config.toml
num_hidden_layers = 13
hidden_act = "tanh_gelu"
qk_norm = false
init_std_o = 0.00525
init_std_down = 0.00525
optimizer = "adam_variant"
lr_mult_up = 1.45
max_grad_norm = 0.5
schedule = "wsd"
final_lr_fraction = 0.1
max_seq_len = 256
dataset = "wikipedia_en"
MLP neurons of a small language model. Each row is named by its layer, matrix (up: input weights; down: output weights) and neuron, and shows model dimensions 0-159. Each number is 128 + 32 x the weight over its row's rms, rounded and kept within 0 to 255. Numbers have three digits each.
After each neuron's rows, "fires after" lists the tokens most often just before its 100 highest values on Wikipedia text that the model never trained on.

L8.up623:121121087150105119136090108147164070136109141121144168116120180130179159150140172098137098126130086108096163113103158095123128103177117143129173065080169123147085168120055161115120187109137133106134005112140093158134151122117156114110183131148095112089178127112113117123120125156130128135137114142155162188153118111128136120153139123064189149165111152114093155038078125108108116147162121136177114182099113157190096070151134108104135106160164121126203186097120122135108130029105113
L8.down623:129168131113140103140188175152130123094072159071183075154126148148149098136126150105130109142119135138111144095171176069156136153108143086104140200103135115098172118070174162108190112092081118074067160141097159111135143078176167145135165107078141114164143126091146198083173156094130114108136158179151118175163128161150111043141137135129116082119110108110171123104118132134130129122036081088102119109136106109105090158190140093127156161178099124130080064132090150139173146120106134
fires after: ",", " M", " H", " K"

L8.up340:133221068119122127091099126133111185133028160138122089141122135201109181116106118143117199110114114100153171137091113111099125137136096118151079094158130147119069110102091129148099120120125076182136094172153152146129127148165098102161124113112142126137096147188119148130134125152158133131099065136087142061089182159168095139099073072143137112140154126122084177108184089139143121093136170151098082154084170163108176101091162132181107146129098086139134124129073143174089172108156175
L8.down340:137187182121123118105147125061125069183146144131154122143070164099118086128116148145087096144152179135141084116190111127145060131172085102041082155110110149217228080141159148098125112143151144056114157112141165160164144109102147156127125099163131137113147131040106128118113158139089088132177112114126160116214123116126168161160165085118095121102085132145127123137131157098124119133197082119089134128172139118108135176158119145115096083098099145109112070161125114134126131108123117
fires after: " R", "R", " X", "D", " ", " Society"

L10.up528:128174091173141095138115127133153180131032093123125133125144195142141134093105116170109130108132185096145145136106141125082129108174121185159145105137138027147152095141140139119093138116164180175164128104142157120147130133095108127062132080152098127206129053124112070125123094146101094137124106149159126122121081175097173076129144142096131104152180133136150141120084159083139144135189077103097116171126101167166124114182161146163073139113055135102186154089101116168186088137132141
L10.down528:143130102125122182144142100221114130152108176147166088232135103126172156198124131117145151080158151151069172197162068102132112075136082174181098122152071092138128116151177155083185103068118105107111109155084167128105132151082116140122084121111126211147108141091080117173101110163071097136151159078186094116125097098164150100142104109108115142173133136117083159111122135073149161129115129096146136102117170134109122154141126090124132166078123095107146142132145128172131130129141092
fires after: " the", " H", " d", "e", " The", " a"

L4.up373:152118167120084111164132144153147116154155142100094214126162163159088161123195128096109114103176133153125153117131153125141116106172096076166086102127109098115096153115123151175167102113128125153129138184076111084125201071099157096165098150092105178063088160113105159167136098158119117118117124138142131131122092167137093137139120152116142128205143180143117142142195152082178117176134092076192162110074171192078117125143078093121124125106123124145139087124103082088124077085203145
L4.down373:160123112154148124161110158142152100064160074130168134061155174155141134116141122115064177109143123167219064125103119181137129159126137085113125123128112147116101154160118135080132137145052109106164160131168152153075154155181132084164103176132103119120099127125089106091206110153147110147044105165103147146092126159112121109156138109122099100154125098154120168103108150122160192115106138206137119152106067176156162132094147136130077083113072169175146080118108100100105143158078176
fires after: "-", "\n", ")\n", "°", " (", " |"

L9.up536:163158092135093216085134114135143064130116101157112154164178118164155125114082110131158202137156116135119130169096160100130160116174111087105140119093113071130096160102160126197142085121136115146115110116146129128144152091153182119148101060149172117116114172111131174136112191088139109105148131094105157094194120144105078066134183135074115128154159100134045148135134169140142087129105128113116143087124130171079146087217112112146093204105098129130134122066093098089159076136138126
L9.down536:150118150170139106145147153120150061093072107128092081178127111110130108105112088123085090108077191155162144123181055139162089136128093152176104123118147169154145113162100149084192168167093094138084114149113180198116143152040109133092177108119107133139165098180198125134110158128145135083208098124149091124103150097102078059188124071096121122088131151098123177135143137144090138158118121115143147141098147122130152163164074138157162116167139085139095148144135137184129147104110100
fires after: ".\n\n", " \"", "==\n", ".", "\n\n", " ("

L9.up39:098164081131106162102107090137187161151115123154091153145196132157133153098129112129197123114158152118091127149119126150102099089140062130164188106137106081138116127107136133141104134115222138146153085108160163095172117183123109176198105147116122118107161129116096134104130105143116163144096129144183087086070115114162127111136026139089117111153161122117111121085136080093153135187138106082143099108104099156146175099135143165115096174101117069155169184111134060115109188046155118
L9.down39:168151145136097124128159111121119099129088093107131121176166124121134148083139100150100088120136153129151151111173070098186115103113152109116042139146105107146172126126172134066157149156087111104130141176153191046142159062210185112129134103155123133131076068175118109168157169121134189129173121216120115112151105147141122085115139070107152067101097099074086101120139093172143175132145087117156091118097129143085135092155123129144129086139117185102147115152132097154176161159079101
fires after: " P", " p", " v", " M", "M", "P"

L6.up538:121165069093144185081157090162187081121155155167104125113122121123124121118132113154145142084142126066111119061126112127116172112188080165152104117115161161136136121126115165067113054133117197129125084126112090124146126149096146162201150091104114133133149131108169112078152148177087166155172135118128109121119101134138124102068097138106161170188151154111164105135031140143153123156104152123124109102071148171119137110252087100133142124116162137170121115138085099095121067154109091
L6.down538:142098154101136184132134130156139147113147099133169092106102119105100127107132105220107119100163187142119149069124108106107140087104159105069094131125230171109192141093112158078117102087111109097213142165126119080073137115115149059152147119100113105134121111063095178117125126097115093159120142208144079163126108119127141153077078154128117111121165137137154151196115114148128100117119136144103150179150131154123073230150096128107106162137095105208132162119105132122133153109115128
fires after: " ", "′", "===", "|", "==", "18"

L8.up557:074110088096081124131150154145152099123121078192066106163155115134133077080103151152139138082195143125136136158136093098119147058148061137141157121086125109133145096133123113155090192118138124142119084128115083118163146146158176143089102139129126107153140167121104133079126093120127112128140130123130108140156081147152144074153122086104081083089154183172122146090069075145093164107215121149113190149128131107126200134153146163111111185139098159204205125062110132120191139135137162
L8.down557:133128133160097079142131051121103178172103164167168226115165160091103096192075166142191135148152143133100117135098172131152143086142158116210152151137131138115116163145143102116101133065080112103144179140074078091101088152106062094135131135070134154172128104122165090171146152120166062108091082186114131116100099056171162119142142140135114142137118110113121097172127176183140149087133110104121076122146155142132060153113096155099097112144125094162153166137120127115122117096138107
fires after: " the", " d", " n", " l"

L2.up299:130126130169126108117187141141121108161135136132100076128159119126131130103149142109096138125149151062080102127074143133081116137123092194137156139096142117186168081084154143187104065118066136143195116124119117133051082129104165098092139140102106115163114128135097119169177118106149126147147098123135132115063125131151185169068198078067127089121149191155094126124145124114109183100149121118173162130123166137174066139206135095138140085176067113071163093113123110186115174124107127
L2.down299:073123168163133134121191159198099145178104102103135108136095153128123125097133120129089174145081109127181110155129168093210152124116169149160152099132165130109149178098130131150073105107040115179062094145113068107101153110146118116134096145142166151103130177145146097122078099162144127079143156205145152124131157120136093090103129117170106129093102065094094132101120134209127139144114143133117127084150114118140156143147137101114056092194147092202107140144072144060114127167112106
fires after: " ", " T", "–", " H", "10"

L9.up179:156180077147136085168125107148099103144062099112112109140079116153116131122119184149121174126133112092164125177105118121077176178166125161080126096152157073136121149117189131230093114126076074122184078077138112155091075162087170081066147134179110159147097132142110098098110139145172089156116083120129081090138118170105099117153156093173109136127146155141060181085120156154129137101147148149130164105108098148167176115096127114129105170175135135164117170102111126140111091063096130
L9.down179:109116172118141146148090106157128153109098139115101139102104158073090147103157174051150146135095141161179139118180096158149177096073169110085167136109094153130161104159079144101130096105149177118105154148108145160158141174111124120123122146182110060115110115104189196069136164107122188212075176123175063130124140143120110187127130070113122168145097115128085084093169104119153077175120108130110149137141135125137089108125164151147105104129038140120115118091178065146147161118167117
fires after: " in", ",", " ", "19", " n", " to"

L6.up171:136098075168162108074164101136136121135141128085103144143144062150138165094088150107165120139133169155157155126099144124110140133140142171171160145083133150154085095141140146123105145123086115131144082111159121163149155141112118151193109090087068149097124132096126133131156135109097064116179129095084119116130106136120140122053151170092153101154133185085178144093156157128137099116136186069113224195127125141117184076120143117076118184059115169138186141056072098134160163093154081
L6.down171:127125130113120111123115145159128145120148075163141118069145138109172112109145106162078110129133126130143095186143097114123183078119075112129130123109147129137083238076134096185172172053085089145119134096128142166154117225127192132071123122134088127101155131139091135130151144131151163131112134061089120111159141158047092140143139102138150138186067131109148103184168104140169162193089116126147146131134166081154089183153129090138168076174135109096085141086152146133109095100115127
fires after: ",", " \"", " |", " (", ".", "-"

L9.up22:140145143135166111147055108130154093115097097117114129203151176135107175112155101158162098072145112153162137133125101111135155153148074144104182131161154171210173131127151150124108122114113138183135068144158100123098113158103091071036095069140129179129145138131161125138121120107146152146100091075085137093126083192093143142110110137146135171103157198101118091081101105129081181132129150131138156088086191149193113127079081117105179116124132141137151172088076149163147098078106119
L9.down22:080149111110131152135103170087108097144128136164135131196118055103183117161090158166142119122084132152076111154167130060083186161112107098129141152110152104125148171138159164097155196098091127120092152147109131150116164090128112121139090130138140059136151044156099114085157146126065125158137136129121127145197115128152156086147161134137066099119057159135114134085134121140128121163128057168150123160155176128087112092126130088142115138111130122147150058182091145105090214153162063
fires after: " in", " from", " of"

L6.up0:095134151127139121127115154139180100074047183143119131106125111166132113104126114138118119155138115077103087064109187138092158125132135165167171109075130092154077148170075147110092118115145177180048084163166092128149133161077114152192145120124110058147122098112091148114135131126115134172182116104208117157097072097118128162112106119089153131142181166181119100047099160098141097125139144113144177103114143170133162108114154130117147119108119085146206171103086106136190131109155099
L6.down0:114091103102090131129157111124119109140102113158072173163136076112113139186148138159134107082148139159150105164124153152140126138147144112143163118076056126142212111090168098118137081087159103127108131150076138132160121036128147184150091086111121091138132155141125176150163069162118097047164111179143191130173147136128118144169157103138169136114105081176153133106157112101086146164102120054099197117149179144099125134161151144069152171109093120153128136100105112112188148053166131
fires after: " |", " ", "3", "1", "2", " ("

L8.up441:094100124078120106129163193155115128134097205108098111117158156096125184113098134123057152187149174112160083168138109164092129123129192199125125111160117077142080110150100123137079132128140104156080121135122116101128080144113120149103178145189064123189084146159140140119101121174137159128138147131128070119065124161095106141055136134118093114157158160164135140103153163130134158088094200109105170079107112135111162187203135089133150145094148093145206108111087105152139165142144115
L8.down441:101137121131143156142106099150102056116209084154133135074108108118134091133211162127225136129131062130088140152092138117145111191152124106141130128133104175123187166108158155107183143106098136125108096148081134115117097080109124124164136104121068109129148068188170115113093118143136129077093162098119157088095165148157152114137085071142210166132152166047129086166168168160113095154127102151135067121090119113151085106131155121099150153140130123074148175078159132136140142150115148
fires after: " "

L9.up300:109159110033076141151133124125138159063066126168094130101116130143144143143156118106129118084147166177129180182150136086119113094130094171158115116106130093121036115085118173138149076120079143130148111138098155113106073130123119123131146096141119160144109075137128137135199077160155115163135089121124216161126106094195093171132125150097137110191164195178132161102192101115141158153167169121145105201141174125123193130113117106154095122113134100116132115124193138121100126108160176
L9.down300:108064157143133148072179123149077131088130153095113124090106133063104135119201149120117156160144072165143143111076155133165123168158159099151173095135104166152150134111194115106164142113182108082164145118176150190110160084168124070116170149092122189142143083110096138119113108129124108155156201124106147145150126146055100094136083119097092153102132151145102142120137090119123150057142137067183109111134094090089122152111133086062168132132119208172121151080134141166100157127115086
fires after: " by", " R", "R", " of"

L9.up35:104173110160089198136127119129122152150067132104113116118155155160112218103158131175089115086136146182126125160135081116115087109129095129141122128127128066160073103132121106117113089108083105126134121149122131113125089125159087126143122112144141148201109150097089141126182065094105120130091058171133157165105165162152067146183123153167190141160162152106123097149133098132090173106146196109156096125125117140096176169132108133125087151089128148156122226093074110125052194091154151
L9.down35:146121176082127108168112130156130119056109159172127109138120105136157137126113198109056087109163105074109125058119106160113138171076144141103098160127136167090177105088142153110104111151111178093115166142070170111126149132109173113164108204079105175067127049194182162128101082109134088132142138123141107142148133100159165092148135113116116161074095096154147163090139127138151133144092123111120159161128182125162079161159124136133078115131138183172144073192160082100133159125073128
fires after: " L", ",", " Cl", " R", " Pl", " "

L8.up153:145171088122149105193078189127155149114070181108081111102127171202175167102114148163103138113106170100103057094103146120122165147113092102157106135149153119148109132121066102130109107093120158163098084188121122133106088138174144106098159070163125172166138058165102100122142099139109166114136141135140150087138152103153134076164123102080108107144108162102139152105147114093161144135090151135121150099076119122092176098189101138133164139132125129110169118068155086187215138041144133
L8.down153:102139152135074148119088139000089095185149097139152123117129120067139111167146160077109105106116142103110142141158097120122176135161155114117119130199108176067150133162102139120139140089117144150147109125101132131129126089099152114153120160145086158078129139097205135119187121120125103102100119143106156130156143168122145155142195100140140056146070130143120133137156115077122132098173160121104115127110124138168112180091144192152116095109140121162127126179147133157131143156146099
fires after: " the", " a", " ("

L4.up462:102112113065087156107112112185109070114187144130122109102138110122106070057144164125122139150187154044141152100169051126084200125141103128113169125130124177145143068079105135110091137081132199113171101120128070127147114151163184115075152123141152158176102118094093110062142138149150122124134156152137098107149154116095205110132144164153120095156153101152121096123133098089111150151148125114039131116156139109135086165145148116117187204116157088171130152121128157119130116165126167
L4.down462:133111146136178177160137106163096166105157068117143194103088157126130140087154139134132124107142139099154164150136104106100046125145165116069097118143119202142115167124169123088155113124111124136118133149113150135156058054123190103159114134083083118101160051130161124128092170034064123159084092108128045151172150128158136175164153108103139126143113130134127141106143159106142171128147082151123124115160189121119164116110114114098100157140128135114202181128198125066111142118087098
fires after: "19", "20"

L8.up440:182159069167157177105125133161140111162082098095073098116179077130138116125097082134139135125157179026106089133119120075078098100158126109092146121126124131141158154114173150137159099101164150154128122181112140135140136200139151123159170087111141113087115168093128125140161181179156167154093128109129104135127113118104047200137098129103110115132146149113074106115157116098158097138128159057095087118124195203138132096182167108135107193138137068171147151097145082159113093122127128
L8.down440:145133173128153150143131089079145082111125182060140158162125145143085162151088166124150047110148183091095158114116161176109127186100174085194095156176133117214136098120104113133121132142125151053086170094071116114103131097078110123097161126096153096156134060128164106107163078110131135155091144137130104119111121064193120093171172152127134135083106143087129149116156167108106117114093141161122134153136155116098179135054103184155142109119123107083125121131176085152179172137136152
fires after: " ", " V", " N", "V"

L2.up443:097136114145109122137089098130134134091120118124069140130138094135129127074103113142109149099142136109174117163109126098124107149167087129153098102167064162139106071142147169148124151141082109147132114074090169102152065129137161096135147041141108199112130117164132162181126136191048124177122084082083111101084091166113160070107165122154173164202092154109118135054168144173187154111148125175181144169093181158085160106163085112098073113108137134138116161148087108097142127120117111
L2.down443:163109110140151134135159094067135139144166090192117173110120071129112150115175134168126099147108138071092110106112121119143147186086130139158147125118151099117156139066151076131163112148151132076117180137169146081118095141112088116196092163115107071130109066144084116096152106106202161149139172173134121180113116123107074188135069134112142134148107120137146146122111097109110139112060138132095130154149114091194114131078118119060126129045177157085145134074193200151095165119143136
fires after: " |", "-", ".", "|", ";", "ment"

L9.up277:157136136166094150109143119115171151128051141138114095133101155141137144134183129132113118100131200199128154042152072142118087079120094176133129140148168086163087120187124129148155125117051181181141088095153103133158126147078146111114072150142150157153122193100124105115137128073132109162111123054074176118149125152191110087122135164129177119142139130140145143142106112129171139099078135165150130111136166104123099127103034115127150092057131165116127182090099151104120155090068111
L9.down277:086114130059098087115112162131097063099136115129143104203148138064154097138116091173113123129101112140112180155131079111172126135112150088177111170115145133112156079154117183127086157138122152116094188169113078104106113162096094158162102100059159160106131084152167091139137121151121141146176126139149095088229140124177146117164171163124068134144135124158113145097165137129078180102063143177114096178124093104093119126145138157129139121155111129142090075179090182127112095193145091
fires after: " |", " of", " ", "-", ","

L10.up338:150109113143063119155109069120130110101125149117166124143159167116119196069137176146181134114098176158128144218058107107081136089123148159180151120158128150196130107130135116063129132088133189133114113163125106142149133164122138130059084107137095136102132137105103142114085153101069117142170125070169104111076150134137186107143166156124146113098135187133135188142106154112099175073161126119099124126106197171172126135104127166104112098152106109084106128095069186186149091097079112
L10.down338:144090231097193086145193167187085117138173159148098150117101168050148138110128120166162070121124119138109101121154119062139164038161074078128118135116105109077096137113188141175101148091118103093146154170125087142126120097152167137106096114154114114131165146114119153144102133160109112139133134157121134112078130152126107130127136095137064075153141144145155173165143144140053156153124117172126135147079082099142059104118135104169150084136188093160138153125158112086134134194146117
fires after: " the", " to", " his", " of", "le", " in"

L8.up104:130146092105122140159110108146140152085120100039096123111149159142129141093080167098111224160097161099092116134116130156147134106140167105170133179185087108119125096125134166123165128072147147157138150050154147060128119144143132047204134131160082126078150111133115112170168152154080074131163133061103086126071109097126114114113113162098150153188147128139072112153153123226127131144076164158136149119101136095093147124118076127185157132151090120127100098127102166158115154128155147
L8.down104:169101102137124111139153122030121127194128126103201114171160095077073126096149077162113114206103115092145104127152085118130163151101141118044162181153151135106125088144175099114146181162156124098125138114158150113096109136134092128127147139103104137045146103129123129144119165065106121102121159150179106147155107102137083132142094099157123115089178082083131138100136160147076139142096077179152101141171106063111098213111123133134109166165170160161121167124168099140138187092113144
fires after: " |", ";", "a", "u", "."

L8.up195:108181076166132091136137169146167131079028170105101115177127127152133096102120136152088149107163136103116152172140089092105130107144145216111105100146125093164122126101108127150155100151159138170089115134057121111180184152082137146036157091124099128135138101092126085151090165112099157203155113143117132119123125174091131109129151123075154077202125144135131139112103150116107165125165152146066145134078142177127126096166101158147112137045101115065150146087105130131172076119122110
L8.down195:144129149117163136157168097164088129157072158080138103212104041128114132182134124102160089186130211105197106114124115128153126112118095175124134101140165101137157118116157109110138183025116124125126125133144114074162132105082156122068136114132124131150153064144147114128074149165143143090123141128126098083112121121149114067152165136170067135165151108146114130134129107104106122149125137091175199114095160154075168123158127154175065149120097144071146088123079121126188144101132180
fires after: " the", " a", " an", " his", "There", " more"

L8.up41:136152146163139122163097117136119197112067107141106088206135127117129135073153157097147181117080172149151142187117040078091067123139146134152163085129121054179098066123096139196147125107102096149135096135098139128164097123129163123089109127109109140180146172120121126178162071142162089135146120112105186156160078175132071089144151118112138076124097188127095124086138155090182145115144123135126165148142120104118142115103158161128091135114168138094132150112085141140066156069197133
L8.down41:119102183158149165079136114200112049108225071103091121084112114205143116100124089150153113094188133132102086063142141152111168098164075082077132128157102143137145104104136150093132092096137171122102185138127148124142105142157122106159139117131130126065097100112123139101164136109152133157123120107182107156093124157125166134131124099157116131137124084121105141150106156173074172163133179113098084133113104160170112219143164074135096123161138106145070111166156080109178105189121098
fires after: " ex", " to", " de", " for", " by", " San"

L9.up433:110175119064089148147114091137117169108128129154132121173195108131091072094119109106162119110125146149132119159096127100099136159123108089136173127131095135140090148131117130142161135136181137124120112107106155098128133154114157128058174158162144182141092225114141173120146226161109092116136088147119112108081125112127092158098060129093130129155165151130127101106123166123117117115102144128105075130117189201132145106086173112179102180089135073210190182088102096124091150064162176
L9.down433:138145131082184115109208115146100130060144182091082206125081123156114126146094156204102144075068159135110151106116104122165141121065175177114156112130147117117140141098108142137137136154113122144087127117177123183152156125117083107138117068064101116078154140053187104153133096153113167118130111075161094143181113118155099126109156177183135163123147064113082136156141125083101104129128126110117145140095171137084151107138086115104097146162173147109167138134101162173162180162129066
fires after: " V", " Z", " N", "N", "V"

L2.up215:082138096134097132172125147143132134169171121114080093146118108119048158122165134175130134110070139072145146128122109147079165167150145110087142124202182094147099077121169112138099090110132131164220086069084093121114061169154169101079108123159102078170096083151133143121127116169151125112135121193149144104143141149127152087116188083149080137129122165129127152153143182151162113088170179072060149132103183117189104130165151110156115145131164138146138114095092111153158098090109158
L2.down215:133116151136125116140134116061119138111166104109120105099138135137083102072186147104145091133132120156075135170109202130093138188115158170158138057165093075138172110130125079144127168129114098131088083190149146120154114137099178184121105170099120137168158159181153190095166070177118092022148088143096128111177101113168131104205179202153164126093157150120153107102142110152148115077148139110139136093165131118117122148113072080140138169120126157144170112101101135119113145145174133
fires after: " ", "19", " Gal"

L6.up94:145112167153097227126174104130164104117175162144143114167117118153144094105116135108109143092115172148127178163065098119143114101106097129130135075118137157153112115107149078105075151119106166118142084150113134114126130120148149132149132063150105106115135216126144131066141182088172142128175146120088136121133094137140129064098136146082122139117144155101113120124144168107166166135153079159082176121090098199094140081218060199164129100099116155090178166069085175160155113114149152
L6.down94:147144131142178093127163181113169126116133116056196113156169159106125134125109091147117112150145186153143100113144140125149151131162148143067104116144129106127124161125125213105165142176167100156159166116173200167070120165087120124152094160165143183167147065105106129167079132141144092116160116090145093110117081176063134144141085128110119133144133110145086131132114056070077079152133136122160060102109156084125120075108091190105112101170154058104126149167142138078078129127093124
fires after: " \"", ".\n\n", " |\n\n", "\n\n"

L9.up86:106123082111107152115156127135164147082160131172128154155120127130128143105096124139194131122131100136097218220132105218103197107104114147198129119121114129155158130105144123127098112122177161136160089058166131064177121161156159136096126160149062194158128097099069115151138146119051078109123133175130152073087112159111161148130106104094140133165152148128140131099143099125135166184136156098111144115120075101130181148147096178132098132112123123113175113094189111091160136090075088
L9.down86:123161117087153133105131141139060131104134138111133095112119127084172154184142183152093102076127167171091113061143069121113134154091115140079161134190124087149164175082161148054131127171109137134137169151152133164080158117083154139117173127115124118123081131076095137112111094103156135118138123191166114124126107145116144092122154135122134087135076095112159154107114096181113109115151067105155095102123108178126147226216119090143117083118169135164137085183076132172172179155115079
fires after: " M", "m", "r", "M", "err", "it"

L8.up75:156127092156107149161067164150160115083104124158088131168100160146114153047090148168146190105145170102189182079136043103149170100134130162121167076113143129180152109125104116142112122131085143135162106142104098162168102135114160126064118041137100081149142115147124098136140093105150153157096133121154164115148120186156107077127162061128102082156097149150130145054124155113130167085133190110137169153106130129138162110169081108153171082104106093095144146129098186183148084133133152
L8.down75:144150166060115216065132086044081126147158115162144191144162140127145169170116155109091123138092140096095118155101149147097135136166094150111095128136145125074141141126170116089084111135146070103110160112080141124082110099161091119210084166120166188084140161189138145129186132156118091055159120120113130061128122070138132135124126139183145166130071140115141095147120119100172133114147164125138119136160146127156144145077128097131046174131156123155163072185109112140126152103144120
fires after: " the", " a", " to", " for", " of"

L6.up561:118122172132147143094147130155145106124168128079118219141127139131124143131126084155074094094177155184118085164150179136131080146189081143167108113161119107070078126116164127098176108106089121127175088128152117115125125087103139093159155138112102208124142071077111150149143098160128069160098103111086156137150128167113157168166094169167145154100192155143157083117192202127133108152133125065119153129140151167160125148073101098114107167077120141146116115090105031084125132109145127
L6.down561:119120113146158108101109153166110114151160109060125135132085089090118082115115111114112180046127168096180144109104137174185115158173071112086139115107116120128077119139160116090103171087116130124172154103101063135172096171132087131147109167157055140161144135079150081118076095084144164105069122179154134125150160134173149109158157150102111086133130159113072110122126114195171117181198120207117140075103131144092156162159141150101119107184123134151182099146094167146120170151120121
fires after: ")", "20", " (", "-", "^{", " "

L8.up550:114123112131114183137055162152144154083079178162124100142108150113150110121110124130161140115103110094147093117200121107116136106186114126140160091102089097139134122111070125191163127099109128184115081122072156055124116131156168148117160121195138101161097106150111122132135175197107117164155136174149132104132095151151110134162109134103174141190104141130081128086108161093117140086116106142198150114129174156092135097097121121072145122109127156174198163124031147166157111044139187
L8.down550:080143112104108090141128144081094156175180161193142139098086152167106156187150201103102071092167092101165122149137141110130127165126141133136122165138124085125103138082175113136128116106090114079152111140101104185095117117122117113135132153087149136167099107142122118134122100084240116123139138102138094077171145111190129130143120140157038041123083126112141205121141174155091073156124139128141138137194133125154127149096131103095147101135113064134121130109143140088177142208168094
fires after: " (", ","

L2.up195:138184132103149127114104124204145149135093114157144082093097131112091113145153096181098174072093168152106106174113076149077116111141116111108127118169180113093172149142091113128088109075047133132183095168148087085148031156114139070148161112157078103129145117131117094166122119167097121136074139116104137111129143125118096182133131184132133125062133132097142119133249153090148148092145143071135159121163176119129156106084120100123164154088114107158103144116114126181110139122148186
L2.down195:125171182114149108151124145097096104132103116111149167115123125151077164138101141177096146173110056080094112120199162060195095135122129175159081102160102118180134126157095115147161102173171074120072117093171148154189113043131091155076099128116143101165128127158153123152183128116113135109209140191092184118142118136107144102124159121165097151125175098118112119076102166179102097098087117173084137138151135092116092093159154081118135106127111169164135096146145156148163173100106120
fires after: " ", "20", "19", "–"

L9.up492:122184142068143110119112115123109194104054183197120171173151131153113172109129156162120132119146145182119145152117088082106124072123140157162154100103166050128074113167131129164123137111133123106175033138096137121159128162149122079135099126138092114167088118123073128115161047151101116104148091104118159120072115117123108145090064074164123099118155108123128112055121179087117154151168162133113135164112092096170146102152090145150134155084095102124210121111111135160102097093137168
L9.down492:203158114138105179125136128186118117094153136080066106138077161139131132098175110091132128151119118091127132093199128068124144073138125135099116159058141144091153094138177128107117106106139141144115172166142135139119128100101111122081185142115182100043146108125075097137083159077104119114170094151132117168192119113129103155153151136166189110136143050142137137099170155106158146103158136104113112130079089072058132164094144164141171187121126145156171198108105121188133166130101157
fires after: " D", " R", " of", " L", " d", "D"

L6.up268:146129087122073133147168123123168129112053132133033177156160115144106141097070068180159125141127117139127132160098126122128163139114116121145147073112092145179108121123115162150144106117085099179160087143106176106177086170120152111138132098155077099172051142177106156188142118119111132119116114147122111084126109121105099141134218172084126136162175144141090107153114153093187140048121123104172127157154142157108134106142125099154118178097095082144158180130104078127142133083184208
L6.down268:157160083180104111156136101000109110099092121154189141079148130122153154096155161083143150096152143126107170113130165130113174124141091140107090047159099146141094148153148127112149092218151108131171108143125125171102120156162169100125131118168150134145108126096095137118122146141117085119155122116111131103183080188141176129103148141183119124100116161142107195147121123126126144154155122127137135156152162088163105148119119081154138118182157102105109135035114092066142136121172181
fires after: ".", ",", ".\n\n", "-", " in"

L6.up427:120158137118177157102115101174212111103181134139168172089130111143060104128134119169135087070165125088090068115155142167120133129149065131101157135138148127113184110153134147128108067094116145177126093139160094122127117125114088122230112114071146208099103129121127067146185117119139122148117097079156127088079095144115126185129144157148169159159121105123171125085102097097118122160145111159146073117110153137132197096104068087137132114140157089190154198100145148085151143131147103
L6.down427:162128129193135123107144109115164164110201134180131178140155046192126111146102111172127108146119118145073122124134121110141116142147089110147097120132145183152182115117169109074157163142081128107089105093164123134179175139102111115162130114102119060137091148129114125161180107109085149117125147137126080080113132156130177139110092070111124161158106058104153113118159128150045101122131116117038130228143122164152103122136159183152150081142126109091136198105135089161170158090096151
fires after: "20", "19", "18", " ", "P"

L9.up483:136112098163168136113126061139150112117086103103131180141165119168126186105156105093132189143148169142137146155143124130151100119160104116136166106165085072095102110086141112130115114104120095163121106075142146109164158089144141105182167139132134087164104104154042217104156121102148118124116059130126123129113109093183097155144097167125144135179163121123103147041119055098196158129111166127162148106091159154085169103060126062107160162113149143139111133110063160131085162114181167
L9.down483:142168160068101133147115124117125141130115177156126170179085103140144144194095076175111102107119080131112102188150136114154076168133161142140088143176099109163177120089122100105111106117084138155102135175063138110130124137065146165117095135120122150093144185164163191093089133134186096153185204072170140088192117116066156091171114138107112072107112143142110096166085151086096076118113120180142128149073077121129116118183135093131136163150170107157122145157121126147169119123087085
fires after: ",", " |", " ", ";", "M", " R"

L8.up253:127138098153099170105139212173170131118060143115144141093114077135095089143183144132111140104153117138100085089113120161125145133146099142143126141158072071089114113117111132123137089083161112147147099189145140096093149102110081098115118134118116160200096097125092104146159161133158135127119099204128138116090172139130105148156176131150111151117111059127116145158171207096078052097146113063081162177161133223198106129143121104131197128102123133123142101118107119115175097143120185
L8.down253:085123132138090115154102106123095134132143139154112058088163098108076081119171144095117145127156111080116156098121148199090113167123064130170137147131171146169139121121133128128087134102107105113130151073137164192113078090071193191113124116142187095175129074129185130114135132132043107161147155113117118085114103121169114129094107147149093200194098150169120072134112148137112145151076165155148134136152121130121099138106134121190128144059170136190114093156119215135103149084123152
fires after: " ", " ("